config.toml
hidden_size = 384
num_key_value_heads = 1
init_std_up = 0.0253
doc_mask = true
MLP neurons of a small language model. Each row is named by its layer, matrix (gate and up: input weights; down: output weights) and neuron, and shows model dimensions 80-271. Each number is 500 + 25 x the weight over its row's rms, rounded and kept within 0 to 999. Numbers have three digits each. A neuron's up and down rows have the sign that makes its largest values positive.
After each neuron's rows, "fires after" lists the tokens most often just before its 100 highest values on Wikipedia text that the model never trained on.

L5.gate996:481493540476532480504537493520486522552531461484488483481519510502506486472496502492545491488523498548442472525481538495482491502508512530497533494513523559480499443519495511561494495595518535501506553486508531480507476536507535508496526477564500514497468487480510497529508485506468550459485478482512483494477503482562518508495492493486522497455507496522484463474504556489448475538509485547449488481511504480462514541479460517478513541502465516502509528455484479525497489549494491517509471489521496476499488512508532522473449439511551500473486519446476540509479477511506536480
L5.up996:506492521546521501507495518492509507507455497494493502533519476544553507462486516478504480507487513489454487533504539499526501483482499499519503515503535532460531479472495510516496476511497500491508532474512544473540497497506572524532517523486495497516521490537514470549477514486456501541484497484487472478497500511479511550486480528483495518497490548489503460486546528496519477490469468473539518492492463498505507536531509512463527531458551530518502550528489476495489467475476492483508495484467489501496507499483504505471526522460542535468542499459517528518529513561493527525
L5.down996:496533538505470512507505501461522514500522504487496508478533466490460525488479541457438513550480501437525509477521500536511536481484505503517487472496477488481504559521525548527472488451491495551432501535479475475488502480524505426499474490506524480519499486536499513499517464517514451551499456513562501502494506514480471491507525548526523516553506546490464529544466498513490506495507515431478508506498476476492465449524495482506479507482550503511469493483462522497508504472492476504506515503491495515515513501505446493510531480450466498507459474546546521485488523540550464474
fires after: " m", "te", "^{", " km", "s", "p"

L2.gate1362:478493510482502489464518485497507487472471473508534471445491474520486505503473462501542540525465526532489516497472489519499537489499497532494536509502540514510467530490518513515501503494478492552468477486478461483499487441527489514490493525512505507525494495525496455509534500495554509547445452523468520484501503489496510481508502498496515512485476500527480535498442510507462492519478506506466485518476490491496493498472520522412514446490534496503502478486516472475493501534480551505504542487549506514485456484486464518484463489512529466486538547520512490538526523519485471485
L2.up1362:497507469491528513553499465502494498525540465510502527470513514513504479458485489487519477493489519486477553463493506488457450456488461459510469518508458547524483487484500496488494507507506474513496494479517489470507517544476522504476500467444489536511501509485461526470493543526527491496505455466515515490493476487492507498487539505537500541514449488488481530508537491547454510503496516543486503519509489480540536475497478499499528522523533515490515506491543504487484448557501486474537482498498481485529506514455494509517516499498531509514460485510501539491509567461512500475
L2.down1362:505506504496537530552496481532469500506521545501479510516521493498553503470491558498491519518473451544493501478525488513526493487500532506482514517549497484495525516451465505506514522536493505546548521506516505539503483513513492547490480468491506520499552547532510583491480506510515494514485472542531466518491474513554534512487517465540528466509501504526545479532532470519517505491456476498500502465513522505548550510523498479485504464513504475502497489474531481476460472543526521480560509516468497533469516520469485508477518507514519512537500485481518498508490508515482474468
fires after: " ", "==", " syn", " a"

L4.gate316:480458518495483519510490557521541498492504491487496504496472462466526488531525530478488469503489510511511469550455546507522470439476499483501483530530520479512498495495480519484511524507507493513533497521537540515533522472480527526494527497537462503492489461498506510497499480540511472503490526492515540482510504488521503519526504497524516512445525551476492500529467500511506516472549490522480506501497496498496489458484518477504479505499509482467522511442500524522506456533508548473501496472517551474461540528464538505540467521491460466504446466479560542460483507533511513520
L4.up316:496488456511502511438486513492487544464491480477502514499494510500531462444510439539456500493502546522523474491518511484489478513499508489547482498499520481481491512505513529510486505466496475481484501446511468440462515447490502512512505533506498519526462459476469464544539516507475559498483527511551491532483493482530531462490490491525509515448513488472520471493509516470550459507485492487455474527497521482540460477470499529501505493516497524483533553480498480511505500531530517452493513471506509511523531516432490543490476524498487505448457501524508504457505505549501510524
L4.down316:499515526519469527492489519517495500525539556472526494512520485543507523501451468513466486505525511492501418449495500477519478525502469466543507504522486465484518545513549516512506486515539509525494520520472506458481514452515532484507508479516514496505501523531486484507537516505547498498502489503489469489513566507498527512501483511545534508522502504506518469482490535486477540502524500506516485489487510501468450481509493503452520523526502536482448461503487486502510514518510520414508490454524505504516454502509496483501471497443479493541548489523539477471512494506525459493
fires after: ",", "s", "\n"

L2.gate899:467487524504500478506463518467509466512496498497498473488491488475499494541484494489522518501457488486481516475498479536516481540473477511545509502501519505488504464459539521484541476536538461496478508544461504500528494541445554494521499499511457514478455528492467477531508469445519474482508449541519543500490486512491456505494484515491515471469487476477528532467458517492543495505462511488475530507499491519477512497483585508489518521466509522511506512597516476514509504518433494484477524501496492539528497523493496511512486531480492490518490483507482474456521513493482530489
L2.up899:510503491509494490490498486514507459517570538518503491499483493482515483500487509547462489471501513509478518507464494515472498522507522499448514479548518511525541539485500448482525486493518554489512524478494502488568513502480461486521496469514468486515499521477532480541506540482492520518511475536512511498498493513484525496491499481458503488499472499517459526490469479517499443472482539507521477491491538495508488493493490513450505509490485510512457510524493516545531556472486482499523511494528500516464533488517453517483501527474497475530501528488534469558466523499506492474
L2.down899:518508510495470483497486520516501492508496521545500463503487552508471505473476461517490465517544490554519487486487540460474508501492548506492527481481492478479506512545523464533492502506535518471458500499487490492509484510543475462537540456497511477486518500486472446500505488512478491475473498477460483527475485468519526501454509506481615462454495479496544504509479487491476458512489522462487461488504467524489429521498495466543480469528471523470490511507485491508500519446519487500550492514489505493532498510522531538481495492487503472487528479501491539506493496510483500469
fires after: " re", " ", " W", " Re", " un"

L2.gate602:516445486481502457451531490515530490552477529466502485509483499532466558501559538494507480510477465471507500471480478538504528506528486435539529525495489516521477528470508518502505486537510519479502479506459500436465497505470467472508494496496514486452516498503506466543587534487474504515491456510442521508525501507470493542523534565504516499475469488480485529501453534506456488492504500512480497543515458512490452476490511491498484507462501555471462505513500480461510468469420503451536483506512512514529517499494530524501506512522495515454497538500532508541503522498510499482
L2.up602:441526536490527457511488512491486562499474459471502481474516517474520484506455505468473493489503532511468462529518493472509513494528534514506490527517504519510523504519485523441481495535556505490454478470517502524526477492474507469505513481491457462518496484515549447536532545520496518492477462512486522528540526493486477510474475500487490518484457469465505557482480497477486486495477505529481516521510499509522514493487453490507491507492524510548486488505484491484511485518453471459541493512526509510502469550533475507549476487491484508453544552540500565512473516468506521463
L2.down602:469545506483528526453479507456503515486529495473483481495486491538483479449494494519477495481500497482513517518520532522501494479515504480485505477510484488489521475513511519477459515458496476498488511496499489473529457551472497524513473459472507495484468495475523467453488535470497512529492480531549530528513467526513511509489519484522439495491497496495509509520541449522440491513535479564502490489523529519521538501473519499521525471477486481520465508511522486506488502533493500504530491475505488522482458536535516468501550564497498455479508505522493552468490521525518488499
fires after: " ", "\n", "==", "-", " is"

L5.gate754:516477461489482506476523542458529510505500546513482499515504497551489512505496490524500496506525514542496477492474536479488505519492503516526505513492514492523507489561478468485455466466538499490480507449526487510519484487519500513531479500530474471465529465467556487501465480535503420444509536502482487474502466508527485511533475454488509499498501541563488512561501473474487547516490513468509450511480472461502537530465505457490517473513568512507501519473513491510492495484497506497482494451522523486497523476487483451536513478505515471516472511519506451539516455537541489443
L5.up754:511493483524502491459473498496492503505496512515528484500528523475523494482513486502498473460507480491536488494496581512529487516479520477529476478506479533466506524495474504503532505482504507485524506511477443525509500501482481442515480509485507530528503449543510487509483525493479514483521544573503491484535498462489507494536522508494495498525467526508466525472475502470458533512486506509487555487518496453492482514492500476435480498506493530457536461494480479511541505502495540528508513528517512523499508499477496517472511580509519459487507499496538497506515518489487489489
L5.down754:441521547492476522513517524516483519515534465527472459508525529503487560485498484462475490537492507502483483474476526498540468472495542472506495513501487515477465489509531529501526494564508505542509513497487502505518510480470509475497553522498510504498493541533538514522504484519514481511507473504517505528533545461516524494497512510520542534513502485499506478510481511522499543522555506504485492517476510534474491477495482498483542511517451517517546492532453454502496496497472483504487536475472505495465505493534485506529478518504471484507513459504492509500499480533532473523
fires after: "\n", "|", "G", " G", " and", "-"

L2.gate380:515541478461516479442501514540483436550506491478495500463496517512489517566520460479514496519485503467444464495488530472492515474486495474527511544493500506483513542503508520524547470506561533475497485504470520490478455534491477457460485512468519504507464518489505472487496499502515509473522495507479508487455524467505500493516498523549515494498498506483502504407524528495497442452540521515493503549495526515479468561469518539485489516522501508520454521520512499505466461520488511472542508498506496487497512467481500520512481511532477525485470532523518503485506474526488471482
L2.up380:524511501525465483547503470488527497491484517564519491487515536494489489511497542537535479475455504538479532498484535531511549539485494464485505505502471468522509501492528515501494483467471515522465527527489494433501499484519459485491501511507498505466493492491481497496497518506472535466566519521501551502524483504451511535453495525494503484505469523506545519509523493527527499525514471485441486483475476475479491499534570480478497487471494488527488504532525501501549479486493492498484512505530486477558529485463530504455495496475508477508501530522512501498537499529486514477
L2.down380:504488518501486517501543496500509478468537470515484532517535514450461446502490469478508494525484526510534505499497510511491510502473464501487512508485513491544502489498490526512539487517527537493487482514477476496510494524523455501490454485465517474501484530491502520517491502500541492490483532498529507502503498506478501484437568544493508538488467494515545480479508505489467491523496488467471521555495482487452519512514479497559503498524503470483478502514523472507469487510502487543505473489513465451502487522504489503541504478499467458534505527500552554498495474533482463469
fires after: " ", " f", " F", " W"

L2.gate929:506479466494491468499507527554518476546500471510523498508491516500461547465503517495519508478493480500493536483488497500464453514493516517502514514529500532492471490470524533471467529524529480531500515524480529460488503476474494490482461497513528485505521507517514479480559481482514519456511468482475559473517527498558532518498470549525510533529478538483465478479487526474485512546479528530484499520457457453479480483517492454532491518454485515494493503522529510474493489486491538466516486484488482468519531502490505456512450553500464459513443517517492528514502467489527472538
L2.up929:510509505464481472491505502520494454511507482478497503488512480528529525521489488517478491455499518470482490505489503532473496518489489504543506466469492503474438488528492505475498498483488505490467550467503484502527489504529528498488506520561470479508482517531472505521498498488530523514512498492539442512472487495523474469482499554528506503510463460472525472540522521494508541535553546472510531491543531506496416517483465504491525523493480514488552522514497488526525503520494473493524528489516457468494508474506523461429539489537484498538513451519540453497534527502492502500
L2.down929:462539538537515533495542493446515471525494534501521509557522539496515528488544514491497511499443478528489501486493460466487489526516515489486542429492514498472476503516523499474515484482530478536483507469517507493516487483518490511532450540496501505492536525521453482483525516511516542482510475528579490509465483521502540475502483538552435512509512458502467498480470499528517511489503534523535487527493512486451475512471501454530477548505453534484515473486518521496533550500531526510532489471517504463519474489498524483518478508466507464523509474527524484492468462494556562527
fires after: " ", ".", ","

L4.gate976:507492499529479472501466539503478515486502533574525524513514479487509506523541481466488509508492490484543526477491525482492485500496460505511485459500466451528522499535563489477449528509482466518486494511516496492484466468497467517481524471493464518503461526527490486519491502550491509509537523438522509505479508474520494525501505506513514525496505525541461488508488512455533547498538484486487500519475543539496460474459504505475477519491464451458489479524528471491497532447479511481470487498529508516497499514514468520510452475459524531513472513538477466503473475504503487481
L4.up976:486510456520535523513491474481497538497470514485507509497461564533537499470483479489462498498451525516501488486519494529519498505494497490486523484529534518502479507514517489528495535541469503520514521465541477479479493505469501495480474471468457510501515519455518511474532488486527537491510439498475468497498503487517496483496509532494493457479516472505506452579491512512485526518513566529510495474531523512484490505468538530491480482526511550469510511488541496496504492520473490498511474487482452514518520540467485463479515431517467511513506529555457499521523496460487538496
L4.down976:487498515512485501481474502529511536516495479511511488489456519515479485474549480518499464469487496496514475444553546448492524555525493517525481470444492486514522491464540522505512512549547492500530526513505487502520465447514487526537503514536480487507474484464466487473502556480477522499485488516515490508516515521530503511453472482517527546498502484501484486497545544521495486482537532522505481481485496512486496490478485542512430514511478524487526460547457524519530500494520531463516466462516472471496510539499483490523486503527490496486534447500499500513491464546535502502
fires after: ".", ",", " when", " and", " that"

L4.gate528:478492515523461496504508493501499509540494526512489498551549565522511469515500494549488502511496483454482445476507540473487481537483523513524508476517547496534517502477524507485480520527488500533529491528515509526512484505485464577516510495485517482523552503467514531454509498555479490499477513428487510541483495503481511471498472506509507499510486537540502468496470520573487479469497484505515513515450493518512520468523472524499484483514496487465502516480477530479531519523471441515467512502495486581518492509425504483506477504456515491491478480471559470471502514497473494475
L4.up528:485538505489501492504523476496478478501499482518464469517470494467490499523517487503489478476500537483484468514534494497489491487514501519543501476507485462494528471488490511542482478512527459525470528500482508482496439443512528483491488473475461520470509485520499500515491551511525490492469495510522508559525516505482499457521502491493504524522515506484527493463521492452542478517459465532491496516520494488509459481472488470485499531483456475529495516530498481498516528573508520512499534495496452510473540491492481539510460523532487458456478533518553484473479466492485551525
L4.down528:500454509484504473503490457492459405516571519509502476524515476465494458511543477550504467498495454477540521475504523507490552518489514499502512526487513521483492477511487488520489461517507514491529508499470467475502549495515491509502477520492495519547486523575483500456515507507477534466490547500486534463499541465520519455493483524478506489465498498529484490525461502472478503506490542501500484518486506496492449536470448480490492451469521431502519537507462484469532541500550525458466512521477498501493486518487524542459524514470519497522541463483505501510535526498506469492
fires after: "s", " S", " ", " Ha", " Sch", "S"